Part of a small language model's weights: biases, normalized queries and keys.
MLP neurons of a small language model. Each row is named by its layer, matrix (down: output weights) and neuron, and shows model dimensions 336-463. Each number is 500 + 40 x the weight over its row's rms, rounded and kept within 0 to 999. Numbers have three digits each.
Before each neuron's rows, "fires before" lists the tokens most often just after its 100 highest values on Wikipedia text that the model never trained on. A number after a token or word is its count.

fires before: "\n" 66
L3.down1942:464515446453486567467502457471472518549537439591470467509462476528466453546461505467501479518494452465537520510497514549552474475491555422443471517523542529516465534564409493527444479513514599472461503478496462515531450512451547511461537529432493525523434461503509508426505507534494524499486502448465478373516511476550529494520556479461512515478497514432500569485468429539486404502529

fires before: "\n" 44, "In" 6, "===" 4
L3.down1755:496491554481450506455556581536533504509479526526490554503445499419473540450517552507449544500482477505451566516534549505479521505547496495502475485470571552515488487542466473449481483546485502514516481524522474504520461483491495521477541441473524542457484461541507469551501482510478488497512480475530490709541479465503459429468521429505502483473558498528535474549491499527545511428533

fires before: "\n" 60, " of" 4
L3.down2413:503461568505493508534490489470584500416488497475472539474446490454544512566561505477513505539451486483512554466534535533541507553502547469502488542458438449462495513585513449477496574466526445551510502521543478501462449424489484446440564517472493461546477558502498495525460493460408459481505512586514530669578462466465594435557495538530480518534426566477511446492482507555552509501525

fires before: "\n" 53, " |" 6, "ean" 4
L3.down2801:498439558462488478545498520437480476579494418500486490417563522553475482486483557445524446498436524531489461491577486539501501555521548550463510527563538460488464456488498479493499515552502510550456516522490492463558477465490513496576376519519482525538513486506473533573447574464593459476490448356505533484431556538479450538464541439496447502427539479510460521492467481484545446429526

fires before: "\n" 42, "|" 30
L3.down2858:502574503449513534471522520488482476535468485476443512484467459548530435506454521538474458541512522519476581439478463545541470522510502516535445430603451493471519581509532553532553516468467534473509491487460495555540496547456428457429511450488506471509544527474502430512469523539492568514493503501479566472469576516520479442457591426555532484437521458474495626544534559535468588499470

fires before: " in" 25, " by" 15, " to" 9, " as" 8, " on" 5, " for" 5
L3.down601:576488485546596544508514469522547485504516409541400524557452493510458491483550458420436436462483525478439549472505486473481483452486490458468479519474479567549537585475504494570514489470482569486505468506441517489488454606459470471491468495481529533449571547471499554510518443535476486514485497489556401566459498424480471421462534475531522470509497459426514477521460476496440481552481

fires before: " |" 37, " 1" 6, " 0" 5, " 2" 4, " 7" 4
L3.down1438:462483458541470577542550467516505555555473548509492519487499463512540531519533447547504512482532512485505462442591515561499484483461517526482495541420464512475477478540550481559535552479519529457552509515555544504534538454512480476510504478458493512506524509464524533530545533516440569447504399479474560466509534455516459465492523524489582543483485452504481497469468508466489503455529

fires before: "|" 32, "\n" 27, " the" 10
L3.down2074:494572460493449494479564472559474494406534539441510551536464489468467479505521504480513519498490522511504465470444552444549524493442509481472535488450545498482447508464568557536491488501556479573491517583496569496512530467550495482596472496515458418443496553486525554552465541463489515518525533488465473482475546514438476481527490440563568511412508464517548509549504408476504488431536

fires before: " |" 79
L3.down1754:530466536528484491456493502491461437500532426556485487565490506466563562503415548491500589511493463492477539494420507489420498494439478476537532540513531484475460515547523469482468442528521540435502475538486513551501502501490475474431528521501575516510547469547535538529485531483506485463541497468459541521525481475468520489497555458478514530544481551480514453620580515504470470492494

fires before: "\n" 60, " " 15
L3.down1940:455562472510500455442471472485478456520506512529544433508493540567515492463472486472559446510519491506545502542442535471441531459566551565525525490493526514515502467451500446484467485526471589529473518426519511459561577487526463450468400514550493494471490552505497453504436448447509497491435443487563428500521408455519513493569504516541491454406582519491543448479433481447464459493535

fires before: "|" 58, "\n" 10, " as" 6
L3.down876:438457433526470448478570565509570443478487509451516488504542468553502523430548537516482503478523560556532483496537505539426544560428524617482522506491514539456509503474504389493517563516554511550528519508511505544562509476492524538467486528528492439587464468570520545488546519484409459494471585465515505486543507546529507533522557470495487551517516476498521414515471516516510482460546

fires before: "\n" 53, " |" 9
L3.down1337:450552488547603512536516518481463444403571570479495531487534542524480469446551504559515530507443555441483599480513464495435531572496512416517462490482524515476488531452479481526548514509548492510472498553491530556457491416440566559521478530551447471479516516551560506513581543533445479425481477523566484546529498510561531505525435492539490529427500507523502462526550510509516459522593

fires before: "\n" 54
L3.down781:561511532468502533524533454477559538528480512462514462519528535534502529525566466502539518460407570459448463485468504520439479528569464500499556483508513531464443449497475498469479517530475479482501514552530437512493557531498471563467564504527465478456480559579458472522543481526559563539482475531454469480454508501539486529416491456545471495534523547491467554502588531458514526525504

fires before: "|" 29, "\n" 18, "-" 18, " -" 12, "\"" 4
L3.down2686:436471542583497529443514498519521498533490475560537457528437490502489570501461483461451505515474511498487529494499437521462451469469470489440485498439496518467493465464499476540489474475479545526527523492495517522429562512467500545507525542477482477527554537462496489589516552457464548523483467473515558528508504573517534527520421527506487554481434458492544462514468548501476480453478

fires before: " in" 17, " by" 17, " to" 12, " into" 6, " for" 5
L3.down1865:450503484554537532529565423507522455479487492565476530484479503557492462466531559508517563459464498551476548493521479535514490497464515505503485444477494557498533521462438520464546482489547463494454510510474485482448440474513432471521441590495483490436512463462487520488535449521518488428429534499526407516506491460417414510559510509519536471493492524468553503474524538506503469532502

fires before: "\n" 42, " |" 22, " August" 6, "-" 4
L3.down2190:456480520475483540493500495541464486520546485493514508476519487549505493583478459560479480462465430558530538481479519517562465527486478583482480495569459442415556574557502473507449591440481505527494510493521490512518578476519506558488534522442459556491528468550510463484497507517503502458434471494560522437478446504434434512529445523449560541498533510558506525492502401465428493486404

fires before: "\n" 44, " |" 9, " " 8, " DN" 7
L3.down2147:462600482490496513494502517489487550543438523474515509493550459496526499483488541439428505463468553513561485485531479514444465517543555506530497461432490557545547471509507508519471498478506534548548516450492494464547578461477532530498508490505482556489499522489466534486509446492494573475419423523597457467537522488498502462517565468560523528483532515515536436496523533449520448458445

fires before: "\n" 46, " 0" 20, " |" 9
L3.down1442:453501471444550505469545498493558394546517555480467538494458502415539574515473427481452490507509527537537506503504508547497472467545501542527483567501511462454485505498508558547524461534435503533471488483455512516500556469548532520481518504519434455529485544488453536474488517482487456518533442449481542555527441509499459540477530501524520554490494487527558485522456494505530518477547